Weights of a small GPT-style language model, trained from scratch on English Wikipedia.
Size: 19 layers, 8.95M parameters.
Architecture: LayerNorm before each block, no position embeddings, biases, tied embeddings, ALiBi.
Training: a variant of Muon for these matrices, 498M tokens, 7601 steps.
MLP neurons of a small language model. Each row is named by its layer, matrix (up: input weights; down: output weights) and neuron, and shows model dimensions 0-191. Each number is 128 + 24 x the weight over its row's rms, rounded and kept within 0 to 255. Numbers have three digits each.
After each neuron's rows, "fires after" lists the tokens most often just before its 100 highest values on Wikipedia text that the model never trained on. A number after a token or word is its count.

L9.up174:145116161138120187131073108116129144170116114116140097136131128141127118113131124085101126162135110105117110109143149134098124139121143140101122137153085150106153118102118103086143137162177134141142167107161086154101071095127143076126159140129148136107122135107143139125113154136148166151118124174115083134142125055104094097151088138131140137148134150117155107108140111104123085126132097108146164145149146139129129154164123099152156109151115179084131129128135162171163130089146112105150120160113081117135132173119134161156125102099112122078136116112160141127100104141123103122
L9.down174:127128118159127126122128119146142146110090136141181129097140143098168087137132134171160137150083107096116097120120153107102094159141104181159126110104111093110145129134115165135110137134152083118171154145152115137143099122106138140109130082067120117141097136153116118146112103111136134113135139101102137135124135124138147121117135122122151166180174058099117130137172104124145136122107154144159129156120175158114127136132116143122171115147104127169145152124131084136124101152112093145092112098121160140124117127159120181148138105189134108110094157085163141121131126097078113122
fires after: " B" 16, " the" 12, " The" 9, "-" 9, " of" 8, " in" 6

L8.up163:117097118111146129122161081130175081124149115188125141116074110089164164141162131106113135125094076138112148071108137150130168103136141144125126093133107125126149106094088122081115144135148135126132127148109142132123125144096125148131124128122158144096128076137152138096148118086152093141098110133165130125106148158167113096197130136145120128110136110084133159131113116150123147136141160127161152150131140135143134121114128159169134135129106148126156151131148103150109092120153130136147164156169152120178170162101101140124100145109181153108123108110138099118151154119104168109
L8.down163:131114121179122103162096143152106143116181139157134120176130130151141119103154150146109087171130124153132185100133133101177125137102109082118169157159150130101106112105089145099097169101132144077124163122137138142120139105132153130111175118108130130087113097165120133134164141104140127116093160114148130119085139147143145112153147105163132129120096105135129117102108093159197101104150143122123104131168143106117137146121111136089111091101097127117113148132109173138097177120128128160131144099148110148154130143133136110144094119113130138105165103077115115125137100102097097127
fires after: " in" 18, "or" 10, "g" 10, " for" 8, " per" 5, " Cor" 5

L3.up721:145120161136116103095112064153125107164134165132132169156104121159119064108124146139133112102130131111154129107165132172116100096134110124100125148127132126108131098166100094112129145168144108084126124140130136111131136188072142177122134096157150180120116118119174105097132145126150110157118110140121096100150144127111163143150138110110105149166147097148135117098130101153163150114115114130159128126103106098126149145137148135104173143105163128167143094065141095140167134153149177122110128125153085143152147162105127118110160128115144109126140155145148145109146146114116148084
L3.down721:127176122066141129105127113146134151132150144193114134126171099180153088132151121119147177139155130102179111098101148114142125133157112155115132108091135109113125126119151113136145164133153093138103132090099135146111147168116143153107085118133142126153149125073143105130169111089122120161067134130117151142119108166133139131145165161113153129159129113149073105118147160114149073146122115129128118107132132143116144156129155143122125097104117141117140121099170083099116125109103145150128115079125122152133097167103122112104113152143103101137139153123134100123095129082113180153
fires after: " resp" 14, " M" 13, "M" 11, " sp" 6, " Sp" 5, " Col" 5

L5.up575:142151133114146143155097082117145070123076133090121112110105165145116155120132143106109129107121128116101090136131145128126160120120079097109110109138120081127137132140118139142136186086113096120099138142165081139121125139161114129128117151156133166126144145128119099124111192129143073150159157096130076110124108131134153159139106135107183160120155119117153120140147159107193130121109111099137134104127084079130118155131132101127131126119165141128122173105128128076114142166143124155125137120101158153136111146166122138123125145158125077142085128142166087147107135120164149150
L5.down575:126176093119146139117152133125141149091130102171092108156133116147090174109120104116130123152084177128156151124093114100168140113159140123147093128160142129173136124123131167121170103134170089096125147153109131143152109154093167080102150122143143147134077137115102143130140110146097149123153141100134117141167107132099131129152098127153176092106164113128165108083120139133106126164162155133093110167108104113098121137115133094139082113125113093117091094140129097132133147109097135149145115095077106124141099128136111119180132134121114163151144143115090132125156111127113160155
fires after: "-" 28, " (" 26, " " 12, " over" 7, " un" 6, " \"" 5

L5.up573:141149115135132127152113186145162129144097131137149145157099092151135159105154122139111090142135124127130149134084133158108128091101132116115140136163153117161142134137150120130123136144089126072153139119132106151102110089105137121073156110158089141093125087133142111175166127138159152148098078130103137128132123120120155085132153096144139122117108110156107136107140134139137138130157111093131201065139131146133126164075099130141088151142111128166108106154158098163175135124130106114143128132097106128129144161131131139106068151137179107134120143129092125100166147103135102100
L5.down573:166117116175161119111068127149136109108165147121137151135136151115168147137134111098136139146130177106152089104123121126098135165120097130119109106098120132128123150142159115090098133129183207116128094092104121145114101122137122126118123098131116119116137161121128086155145132107111081138133173116121150103097150155133108056170171142123135140137150148124138116181153150105103123164125095136119118125157128101153133088132112137103109163113099099099155138132129117088070137083105137148103123086142138136160155130118139100146140125130117160117136104158145162144125105174121140134
fires after: " n" 28, " N" 13, " mag" 9, "it" 7, " v" 6, " E" 5

L3.up179:118086111086138153114131142183135110098114127121098121144146137115157165091134124135086086129117109121079140137143158142134123153158102118169128095117133110096135158093132119121151154106138117154107103120109141204115133136138162094123127162137149128123121145122105112111162116119161116108130129173176136139127161118114118138147147148084155132121145132144118144162169112102136138090110111069130114109134125152143095105156102120143134177125132125189127073078146093139112140134088126122136132095148151151154115164082135129100136110133164116114142100085121155091117095157171149128
L3.down179:113158131120115125157136163123129143136118143098086125092096131124141133131177089110119121164155152098100091136085123166116103123095125159162117138145155119099140165125099144142186082145119112138084136177164143093168142116125133174142120150119116127102097110102068159133117126120132074117123158127138132136125159122144100090119104098141190152149091154134130133109139125159114116150117121102116123104096121133144154117135149146103133171128093115082141141153109113119161163111130155092077164123153078098145159114123147120124133123110125132141108084116181130121130158145106141136
fires after: " p" 20, " comp" 10, " P" 8, "P" 6, " L" 6, "re" 5

L8.up510:125118146131132122115068077133132137138106145153117124112096138165144116140102121147140155127096111123124109143152112079097085125132156130135100083149139121119156138160151155107125124094167142115130137086085139153125086106123148148128129111153112146138122148105136127106183098146170133130076103156133132051107121158111127131088154116144145134155096142111138122090165124094092109116142159138185179151097131089131105133125127110138157164122124135122091146137088121094130097125153138125138141135103163110146143142134147173089163089136174125142118155117182106150126141099134112139
L8.down510:109116100148092156151159133109129140109140168086149132130110092132131112155128125087154115133149118118133151118130148191106131140111115120106163154103084147120087110137125138114143052161114094117123104150174124109143161171156078090099131132124138100149131113144099133141099131103107148120141157096111165206152129128132108155108129098131141102153129087125141142129111165159148130122148148133079094104153109127133151175123128118083139147133111113144100113143133103177120133180104149152124146124149130184114151125098149103124123108104123105157106098133115115111142094146147132096
fires after: " the" 20, " of" 8, " at" 7, " its" 7, " " 7, " for" 6

L7.up319:105120129113131164098095133125119124067091125181132090138151122122099108137144093144102118136123082119142110076126123134127140126108112126115112120145104126156107149127167104182166083145168143118186151074085126107140101097148108151074165161127130142125143100126151115111156114173143100151128123106121124127145134113117115162118134121101133133123138119097137097099165140123123103103130091119134181164145093113098092134129146106123111179129190119116106149118123136088132143125134169131145116137108125127118149130114095143106101145083113121115174129074147131154158110152107099152
L7.down319:130126147141163148137126115121151144113148168124103138189109107108107148180096135123142124126110130115123176109140121140123140104133152114130112069112163144098102148127123106086126113116082147162149123130102093150164121122125136131194145102104165157122114148106116227148108174122137117141117104148116128167161155130131125133165112137109107089124125097116141136107117125166135121142104144116109135116102137127153143119142126150114163138117097144122119146122103141129151112131116083115101116067179123060138147162104150101144095083091113134116158140150125128124112107084121105147
fires after: " of" 20, " for" 11, " under" 11, " in" 7, "ur" 6

L3.up8:143155129149112113107135118157165117129096137114134113108102136164101172121150156109125095127152088173108118184100111099132097107093104121143139123105133127104138142098109141141133071114121174115104088107107118112119107155144084126140159091126164131127107154140112136157119082163145120135129152148072090052139093101103109139131091132171113114125096112147137132118131128133176150161139091122127136160147124153129133107130137120145108113129154189081128166158131152129125102132166105162095116097113083105117148166132116136120166128130136134111130100132158095145107140120171112138
L3.down8:122105093149104099150099147142125147151147138123134147104149122127131135158158141129181140145118135074147120117131126127127151107116134117111148120107137170125157097148102180151102161101129105166115141128089096155135139141112123139123086107144110167078151126134127151174135152131123118099122086080115210138132125171141112155112132163098129135116107093084141152095104127141180121116145142108112131181105153132125147139194095106144102088112112122143129164126095100136095130155107163142158085124125086123116110103134134127136150141150096129146121138159097136142089161119119112164
fires after: " (" 20, "==" 20, "\n" 15, " \"" 14, "===" 5, "\n " 4

L9.up667:126123154135115146106105114125142111166086151132139137070111099103132119129151094145115147149128071135131153185148145092119149121054124104110108130139108150138116127126116142124159118120091147116130101124103120112149165089144176088111142154084141146126158110156113119162098159171140150102128143108111123141144109137112168126101111151085117119143152091102135120124146150127098089150119124108171119120136132127169137167188109146121158154121128049105137143119132187137135092110142144122147170130156114094114129123128133140112128133110162100144134126093191131128153108113109118131
L9.down667:098107141123176134150122097108107111128147161101143207119144163064142126156130148126141111110130138109150161107112125150134111129152191121149159133144118132132108174109128148117174105096103143190142092113114133096129172114090112111139131128108122125104160105103134140170098137138124093147138140102120130142089118115158144148135100135109142097088142111113128148121123134089137087105139115135105115119144141142132115108170132129118148157107125060134095152132103121103117141146102100101125169136135119165127129124126124129114167091172168115103081104119133163143182158120115088145
fires after: " in" 24, " of" 11, "in" 7, "at" 6, " commun" 5

L3.up148:106123179142121116153138178126120102108127145107154132100071149127119117119130135090104137131168111172137096162090112093101082108106119139088093162148161188163151129094094169150130133172159163122145127082143101147116163123110136084110152136114133145137115122085135115147177127100166102136125136146125159123125092128105095152083099097131155107153128125127114100105131105102151133106104107138131140129122149129114117114118167158122137111159141191150148129150155123162141088111146161127083170156113120112092110114153090132108151125125135118135142099131157125116115107104126130132
L3.down148:100107093174113136178115140117127173130126117120149126150141139120142098150116141133121142172142115110150145162099147180148136122142109086135147116078147127089127164110108117104130116083128165194136141182090138132160113111118155141132146142117095108145122103092118123122120080156092127146126106119110107127102156115158095111107154135111124171157119121149156138154085124119114099170133142160155095158082163116165141149173123079143117134109140080136113155131131132140112122157092109136132105095112128159113126124065129113151132123127093103140165118126126131133094173117089119139
fires after: "-" 30, " (" 21, " \"" 14, "==" 8, "===" 4

L5.up77:122142115128124135118168114162109104168125127109131111125098136139122136137117125122119111116120070099191107161097128117119118119112107122110116122115131124136155115149109131149123148107123141115136138113090106083174119145133142092172124139110121143156131147113104100148145129060169130151174151168091104136150096155162120195142148116142167098126116127088129097131098095133116163134144117116095148080123111122102120131144134140121135134115135151148139167146132167107145117205095119126100105116127134132100095118124143111122132180164136161116109122112187100175101085084139168127
L5.down77:129081141157095132130130154159109130188095130135123156140158137140140107084113103108091112083139131147096110106118134109130171102140149127137133102134137135100104119151142163142112136090119153129145138123102131184097139115169137142118126167082119096125127112171174141137112130129133168150158130138126100121122151117111138134091120130102098157133126134133092136109160090176091137155125124133118177164114137164153097085123121197137129098112123113118094105117160163130120134102127140078139078120147124129149155061127156149093162105136139101121150120148149159102125136140081136135
fires after: " (" 20, "-" 19, " \"" 8, " out" 5, " ro" 4, " Pro" 4

L7.up152:128110075142167107106098126115134148138111185073155126141134138096143117167130130103153108108112132100083142139138133134149070153129142157211132116135139139145181120125102129144144137135136135171139123151103134123091135142141095134126124110185119128112123079115121117111114167070117129153106101149092098147117122133118123127124179147134151132125140121106117151146084105113139126139117137058144159106090104109143127147136116104102136158108104120075117113115123169181137157114112145139083143115139125170124164153112132133108120175121129169095105121154144124114138128143125095117
L7.down152:149107103173129130178130133155095095128128107096171126154130142112084101155199117127171117161097147147122125145086131122138129104104122109142158110152174154110155111100118155144127107125107115149135091183100123130139131164149124125155118136134120132120125144143106065149124145107120120099180162099115140133107069162115136092141161144108121087114110157121145145134087143141127133136144099115137098101149138154102108074119179119137138147133128121128131134107148123095124144171142114100141084095143118167156134113108108114141108151177079117121079104121159152114136129113126120102
fires after: " p" 22, "%" 9, " sp" 9, " re" 8, "p" 4

L11.up412:145107111136125119117113127101130106144165112165137136134099130167136095135147099132125131151095090147155150106099176173108092092092173181167129122128131141141147149124156114120135100103137137149118108122109116154091102112091112129125144143148142168102099132100136134125102073099113156126184145172086135097112141149175122092125108087134129144124126149110138149110159145123127110130098124159158138132148139078147133175125081161117150132144134099123110155085126115144159128154161114130149154132122121160173125158125104165105154121074116134131153129096171148124086119077115139124
L11.down412:127129124104127124089139106111079160104083134098126111134104138086086167108097156061153167159129168130146131136148122136159144150138093103127130146141148119135127087112101127105145152133107138138151134170175134141159160086150154080104132104149151094125112121148082104106122172135110165100096160117115164124127113155111129141166114132137128091181142139132098138124164116114108161137154159150094122145137144125151183141105128086125146152091136118156114132143135112106136126130086155163110090133149124165138143147143116111153156129127137123088101100146119075110095150137106113127
fires after: " of" 27, " and" 11, " the" 7, " with" 6, " by" 6, " for" 5

L5.up437:106180157168087186122132135106156090131112106131157105144175136163119127144139111133146144132138088120118126138118109121125117117098122102147167130109136130191122136142150160154157105096149140114132135131150117098164084111105136067122100111119092142091129182145136121129133124119100161145108110129132112161117123060155145089158176101133136091144107133136130159105111175168119115124132133097148153085102124128155114135106116145099116103139108110154143111181126140165096100112100140141174129134113097151124143102090112124113155113121151128133151148092146087155135128141139141087
L5.down437:151073132142161109147080106147117118130095122123125137105122093132096130158132118114144113115143118081134152117107103145169136130164079154129120093150129172101147148144142088161114123109121127164126129147113138152106192120180155096116088158121156102140142145109165129155139137148124108167126160128154139114108119121144144105119146128172113116172120093116095132096128103153165053104086102134117092122140114138150156121133159098170090088164149147158099144146123137085159128147123145086133143150146120150169125137147127129081103133147123106120108130112147095137125166137152134121
fires after: " r" 19, " n" 13, " N" 10, " be" 8, " m" 6, " R" 6

L8.up77:129158106117136169091079171126145111114111100152116123128162136113113145114116102129096116168157138126143129070093105132097119116146187114120099122105162104146109122105125105139134128140118139129111111125136153093173176160112121103129140146131148081118086114128188095150165150183142130151102147125129127149148130135137128175129125112136120168134130132118122112148117152104099127137150135132166124130152095110134098155114119107096132128116103099090148114107086117155123138139138140131112132087147209119166177124117166171111169116076106102163114116122138144124125115112158170105
L8.down77:150104136084130124151107102141124124158094134146131156168167129149105126122075128110131148083131100099139106127155172074115096165125130124132109123083088134052153113098156134135137155154114139149119133109118111116160120172115091159107172110115110119135108088080145137177139148135068128116158123187119127140124114102127152169157128141137130128142150159107123116176104118109130119147111129141170141105145101142111129156151100174155144115140162109169126093134087145115151120136139101094120153145115140172103098118153142128167135138142141137144162108139128116111127114126111088131
fires after: "," 15, " and" 11, " the" 11, " of" 9, " The" 6, " after" 4

L8.up216:154149139157143128115111113129175115122130124171092125108118151159137168105080083116102106114108151166121084136160140102113098158116126135119149107172124111101151110138136146086141160114152090123170108097108126126133133127111105092159119113135101122113111115154093147144115103156164132129102132133126151108134162137143147158141169100108127155153094113138182125133121111117126125134157070120164167086122112189165118168131133117133141113136129103114151178135101115161183134122111121119162121154071140079136133114100128118080156146158106107115132099125125099122147102087134119109
L8.down216:112117099138087099106089115123102135127150151076145119140116136123155117169138110155131135171147135154106127118063118171131099140106133145125162116153180129116117139167102149128137132109166112131118145139147122126108173113184129119151154152147119136160122134137121097103128162108109100140129144111069106146158101118112124187120106101099122137126096133171161108145109158138092088083129100132122138121124147147119121100130097094104114126141125114116137117158088127160089121107102085132187105147141155164180147176137114080154159120082121115123138125147141142137125113163150140114
fires after: " in" 20, " with" 11, ":" 8, " of" 7, " on" 5

L11.up276:104100128082132147103097055118179163139140117096144143145143144137133117140109138151116079154131142108157118142126134122108130138113175122085125151170102146133166141153124175146144158162144158136096169126120097125107123136090125086123121125158140158143119156171138153163101137099108153157119123103134143099157124122140096115143129090130100148149152130122120152112117098108123132120103118128108154113102101116115148086093105126151094093105139126096073122133136150108149095130129078115096109131134135083149128161117148118174113153159147158091150095122153129146087154104155153178
L11.down276:127136167142117110153140114169137178124161144108136100109141200118126107120161104086194140169095103119151127116144111118124144160105134152130109132165155114111131157095123105122102125160150139115159128116122135158178079132104103108126141111135118141117094158106168143153099118101115098132145150112119145091144158134110103164119127122100123145149146124055122088088083127123121099110146115122137130118119153122163130160127121154147108107112130130143151154108107103141151138107175104070095130126135110125123106153174129131137126113164144098085081129101165136161107159125127109155
fires after: "," 16, " of" 12, " in" 12, "-" 10, "A" 7, ":" 6

L5.up58:107156138139089132129116100100130116088144118106129152127068105110116148151086145141101104106143099106148098154115110129148125092074132107114135139134127139155087129152150135189118092138170124125120111177108146105131102136137122115137118114144128127135157144146127094143144120092130113105156135153115104153159135149140101147095092142122135172137144181148138141124153137120104144132098128130109167116146104095155133182142149133104111098143111163154127142135161126101125098118169126125110140151145122085150077145095123112122183134146153116092115094071153145116129093130181199139
L5.down58:088107099146110161148127119147145096092131147105138109133111081175115130106135160126140098133143142122104163167107124151169139134143154108147126160093119119098123129141099139107123105115141140128098107113139131126098118124115125123124117104151133144178090096140096171132128183125098156130129162131129121121140138189111109142163132152134134091119104128172131165173147126125090146146110093165110072120129136100123101175115137104114142131113139137145110140126160062139099157125113112138140164118156111168142134141141133112148096089164090133179132111079106089122179112132097160162
fires after: "," 54, " (" 22, "-" 6, " and" 4

L3.up193:125165154150170118160115137122095117105108090121149101140105123125172121103119138146185137130137133158147133126121079111107093121134101097091122125160139092139138116151137161088131133164151146103120142093104079135136132103133078135123170110124114110097153143077132106081139108122105157152122129125156145117135163143122140136171088131101123125127103165119118126127139202109131108113116128085128123111150137127117142136149146178150127129156088100133152126146141120150171136111128093119126107115107085149148147109166072118127118163107146113098096074107162126125159184157097124132
L3.down193:136081100127109148134116135096101141119160145110178103131105117145162145144089134088150110160144132128146074136142173141188110109105140154127126172135107106137109109118187146091143143139125123139117113104152165148117127138178078110173151122102174098147119123149120167135110105111120043124159129097131145095099171129100069116130126098140096110133106136124108175113113166125126120135138092147123133085122139119108121080108149168121142142157144146128128129118140122143105119073117129150110116157143134125151102144138112119147087158105141151102163127124134115109129140145126120138
fires after: " v" 20, " e" 8, "b" 7, " t" 6, " n" 6, " ev" 5

L3.up758:115142139113158143138149122087160119093114152118125155122107149123126151175148086126117171096146115132138087105122163116123120152058115132121052098109154094108126118105113122088123129169136099137092120143125169116150179134135112140100141175146133136103138107109100097138172116156129123136140161114148118162109105115093174090164123150146119131101137143145163145126099147141132112113145091122122098114174150124105110144152091124122137167132109109169147155177134133112149117117141159117099154144116154123119103086168121095138121155157149115145086090103153113144127156083139131138
L3.down758:187122180137139158114135130131130146147093159137131088112067144088148128095130094103115125186120105145098167134152138138163130112122180141122105101139113125108143118159135095147122160136100145148126138137115145078128113116120159166123107125110118172096127148109140129163128138119103111096115155158121128110106163119107180105162108140116168085136126097111090115148073133102137139089144130128115135145095187117121083139160103129135115092109074142111114119131152133150147151127113155092132112163130134120132148098124098129158152129163122156140127153143120177156150137078119115121
fires after: "\n" 69, " d" 8, " Con" 4

L11.up57:137107129136158172134079082106161143171164134141157110113088172196113138126135118110164133143104122104129097133151118117129110135144180134095143115177156121126138125185125133121093143123174112130122131147134138127128145129119167105136118089147158128098121124089090139133109107148133153138079146169139128075122114145115118124117116139138077142111130126083130147085132095124115137102153132098125110109118130162104129186114172111134172123155086150110156143112119146096163151156141145102098151111098119074141122140127137111117109111178143128152110097143094116104104133126144113158
L11.down57:107165111132118137111148143106162125083104143122093112129115067067137140142130114145132151137127127174113164108140172114143118112150133116112141130116101156126144168070159177127108162173048111114139124087165152136127150128161066130149118104135114115142139116156152110111109153094152105130152101106120140208123139118140111092130121118131080103122143128109092125152151113149137153178126136167148107139134135125101097089142095139121110124121117096136124142135141132132132136119137122140147100117184131150158143111139155140087118143084148133105120131126110126147156114128142159169
fires after: " |" 27, " with" 17, " a" 9, " (" 8, " and" 7, ":" 5

L3.up206:168166091139143137101125180142126113123094157120088110168124114163141131145137110122137078115115100149149123150110120098078078105126123121187113121125090112141072109129132113130107122142152148111135130128081109113119132133125173069113141121120143103125155119125111124184137100143153130088156137133114152134128132128148171140150147103193114099109137093126149144145136097085137110109157113096166134124151121151136128142126135145113131127142168091128149132109157140119154155118088119099146116105131157101130150193124116098124114134114170118115070145119115100133133159124163182094
L3.down206:153099107136123116152106128169145136162159154129129152072131173136113112128109146163120169139140132125110164139128138154147121132129135165165156108087124130096148132124099117136123129124139157093138116095126118196109176142162082163159137117141166128129108144138122101092149147104078083158092118148114119163128157151083084162131145172076129122109099127128114088116103118149141138139111139109110122126082147158109119097139074098110153149161120115117098140163105141141091113135110127122101114139146116124123123070118156150091145155140099124162154129146126137140134138071126135112
fires after: " n" 24, " c" 16, " N" 12, " J" 8, " p" 8

L12.up138:130052119164151129161138106096120118131109162148121157155123145060157119135155124126105146132117114168122130080105131124121124093127130113162100086130126164133156112140118118153134155129160152156126128130099124089163150098132159132159107152150129135165133109111151102129173118090162108123118144154158166118093147135149129076139144150101100065122099096109190101117115138147107114103123126122154144104150100150082100133146131122176156142121158078114149175155132120107161128144131090106131149129127104123130129083106105122086103160130118120165124118135144104146124125108131144112
L12.down138:108081114123092153083165130176112140128146127146118084152152135150108140125141125093114131146106125131145100127107149158154106078097124121115150150143096110115144139139137142187110140139131146117173123076122163121134127105162112085105118127139106142133119087132114152154128162126129082107131105149138149107086105175125129106138144084078144122120122178103138063091100118095136133139150165132132136152123124119086126163169104139144137144102163127143130122145140127115122105193177137124113157150118148128113136133134077124102185111127150136122116124103118153120155116101148157176
fires after: "\n" 47, " in" 8, " on" 5

L3.up497:102129125107171115072161147133126122139147124128097102150130148161119136134164120109154135112142132109130096100117088128143185107145136147094163144120125155137159159085124095103125107159113120081127098120126134161083087146112079126113119147181179091146086101098148120120130103115157101101139122161124158136195150151144111130133119142087107103119110152144107151130122109102114145126139125100109147107131144135115105141145104129136161116085130139136127154125172137109162150051147136098131156159157136114133144136125089115114133108136134121121118152189116135121121167131122177089
L3.down497:120135096101100157121123165147092159140128154166111152139122098109116118156135177089127109143137133116122101161151137121094107121109132136099117135087120095108158111144155137140152117144106115127140118088099130082114098141125089087114133147134148112141127108099175095100121123102142123092113109142089153136121131125165110182123128122127173138137093132114182179117170108136145159174151080145178133167144133131152107110145125123173126118160153163122124145161128096121176140154109106143112144144147120101127136129150107114143107164082151140170149090115076124128105161124100147098
fires after: " S" 23, "q" 11, " P" 8, " Sw" 6, " sp" 5

L10.up610:136160080125138169099107099130134143120141126108128104142116146146141131147172148089107105163116127088122129111100120158111118082098139194128143086151134098108128137113150138133170140141133142138134111125103132122119098111144127127125114165157168128147127123117129106087153115131133170150129115138130181168148103108131130164129114123141103112094111130101134108113164143098091121107132135165106147162140160127144122183122145077118144157111158090091100146156129084106118133155155119101128168129126150135137162127162158113179099073118179089109082095153119118103107127093129143162
L10.down610:091130112119108129123126189115086148134132151142128154078147113128183148125127111147081178098120101127152123185142143095121170165142152113097138142095123106140112113154097086132100116109087131090106152141148084151160140150141140121132129122149138130138162115125102143124116131089090100142183150108150139160130179122150113157117095142158123163115138145150147127156119171110143155152135118131124142092117088113096126156094127164116107144116142166132119111155130131086111091114121127141164140145135087141116111092115147146141159107093074119130129127091111126101087142104111156158
fires after: " the" 21, " The" 13, " of" 12, " \"" 8

L8.up135:150114147113075141120108139105140130111126107132132174168109136084124176145121121123154126117173125139121185083147139133125144107131162157113127102129133149175138134129157132124111124094158111111164149126116150149109126114134147113137114147090154076127101113141163129144172103131085098124142109133129141092116096119112076124098129114168147111173123112126106131101165135137122156097147161116128151133138109119144092160106115073105140147122116049117165141100132125120107134099139191091102102161110148123152133100134152140139162092146131100137156103191146145108142108138127101124
L8.down135:137105135164160134118116142120126075103145150151112133114141104162129147164102109104108138132055116162144113124114155113166124140134121136146129165150138154104099115133111134133160122111140109146140117133144152122121160135144126116086164126157135131131152124140128082102109126126127096149133155075105091163125154102138132204068143124171140122114152128121134141140152115099139184085123110160134145087155095094139161131147089123145109145130156141120101121150167081149097134131128098099124164115125124124161097133081114125127090148101072162159128135122109119106180142155135102115
fires after: " the" 43, "The" 6, " The" 5

L3.up468:082132127143137106064100102157108126128126075135157142137148133124137132130168089117141116112110137130129102112155142125178138135134126154170106095125129143105125129180107109106115125167121151122137119161175140155115128188133133130137168133166096150123126156124133140092139109162141129154151047180137100117148138130088122105149103126116135136122137077148138098163175096162106117152085101087113178075129130104128114103130121124134170133099114130151110125115108148173151144113122110073151145125139136113118159127116126134075115120133085113126142131151134139151136142148138111096
L3.down468:089164080104116108139144126149128159113124131067133134158121137136136126096158088120137077199092158142095119142097139147116123122099108131172109096143103136113112144125100184134097157136114123141120146125108084125130173110110112145120106107106120151135134116110100124107117148147151136135136123113155154167155131121097164141158117133154108127099116174141131125146121169116158113117082088098084114108160135121131124140132169083108145170118103153127187110088134128140139171170110125079132159112150083166137143135127131129169129113113125132118163129142142153103124157092136143146
fires after: " p" 33, " sp" 17, " m" 14, " M" 8, "P" 7, " P" 4

L8.up622:123124177136116128118109154118137141139119123127144098119141136099158138153097141157127131126124133128149150150133152106151125146202136147147142120121119172098150123096123083146133085153116090120131102133127082168058105165112143157180097124129155125146125139073193146114121071138112155165114133125110119142147124094122147122128128166107127117127114146109092118106142122106139142155145095078126153133118120119148090123130120131146093144070110068102114127164148098158115115155174109129109138129142135110121137093132124134121110143173156118117093168137088127168119156152143137090
L8.down622:150160110163110143131149063119134150125085070129143144140123124117126103123106083107165106098094131137133106118105080132115115119092069140163112129113140163131118152083123164121144144145092162116103143094110146109136145144160089098120122123089153164132124116148106085163162203111168124125112090171129118157109123112140158125158137149136104144175115114109115116137104110169132160072140147133147108109153140118144107128106120136125142112122088151163089116164131099127129112129107142113105121134130117184127144140138133098157175129148107121147101133121138163138151140129126138169
fires after: " sp" 16, "sp" 11, "w" 10, "p" 7, " Sw" 7, "m" 7

L3.up513:149103137134104169120154140159144117076123160110139139132144111121131107168164145094121169130108151119131169092140136136140141070118128127154124088119126129153132087160178073153129091118137141133098093165130128117157167139150117139183133116161142144121119130146109123127134132114132126133131114148120116101108127095102151067139092134106132164151125137132183106153136119132110160141088134088110113168138079084082149152115162142108132108148137156108158122109076093116167119151170116092112125139104152141143104121131141139125159163110093133092136121119165120157164098122145154134
L3.down513:093124114120098187107151104128172147161146150140148141180119130144099091118141134092090163123132096142150127133131163165157138160124106120135111127139157127138107114144112133141130106084133171101098093132131129123122109134143137166118127189126157195135148120105162141147075145124139112123097110108137115120119101126084138125122170099127130147114111120145171154165083100106100206142157108122102150131123137123081108185142156089150113095141132124103119115117110133123132146102133079123143142132105101137136114116095123154129138110108114149064144121141123138095142164128110123104
fires after: "\n" 70

L5.up466:133172074105161119117127146113135118113097133162153120168137123117169119153132102128117165137150115152153096145121096136118116112138134129129139137092110160157175158212106144111155138156086161112183130135134122102110120118149136101150154125125136132138152150139103101106104127104117119142136143115148108119136131150071135171142109091092098101150142125093128073124133145075125170114126118145124149150137112132092120117137134146168134151143090133079128103148123109092139131091143113120157123090134135128153166180174144140142110069124112156123092098147141124167154139159129154140
L5.down466:085138093156174089128127135107107178152131127142105117146133107182165157138102113145102191125091112149115159120105098151154152126115110155166073102099127132131137108160126123127089095125143097161122134089133116162135146157113089104138154135142116146126144115126132160100104122153171109114097080130150127108080115177145091130114084170143146119155091100155123131109105135145122119181121092138154140112105123145123152131155104137122109141133109120103116121127117121089102132107154115102140170134109174139125119126146127117156101123179173157113146144161118088149133141150140147127
fires after: "-" 16, " d" 14, " IS" 13, " de" 7, " R" 7, " en" 4

L12.up752:112105080129149104113119154095122102177134124159194132104128095139170118141143126156065104148126122114140101073137142171173147132131137156141139131139165143091145145102133116133154116126150144149132141149058070110160161077150146113151140151127110093118126125136136104170112107159139163129113099071114099160108150107129111142150139128128106154128168123142109109161110143122135165102124147109181129101118105129154122138158106103100131169121113098144134131153122119149149140162171107132126103121141128113163157113112160091126092155092130110121137108144158131153143122127110112144
L12.down752:118121121176117124124109182124151110102150128110134159111110098114138138145154153130081149123108120167162169132125144108095093112150122161148123085136152142140138134162108145125107115123150094142121117079104146121103134159133102157127083088152113150118127120102123138132137146132127162131156064093158171085136170110168141127119140156117124149119118141167163126115093125128163116151132119136095159115142124111128131123121104138140127142095095123103115158131078117073078107100120188112120119139111152139128116155110184120125142162100096149143165125173086126118145114100161078145
fires after: " |" 37, " and" 7, "it" 7, " number" 7, "," 5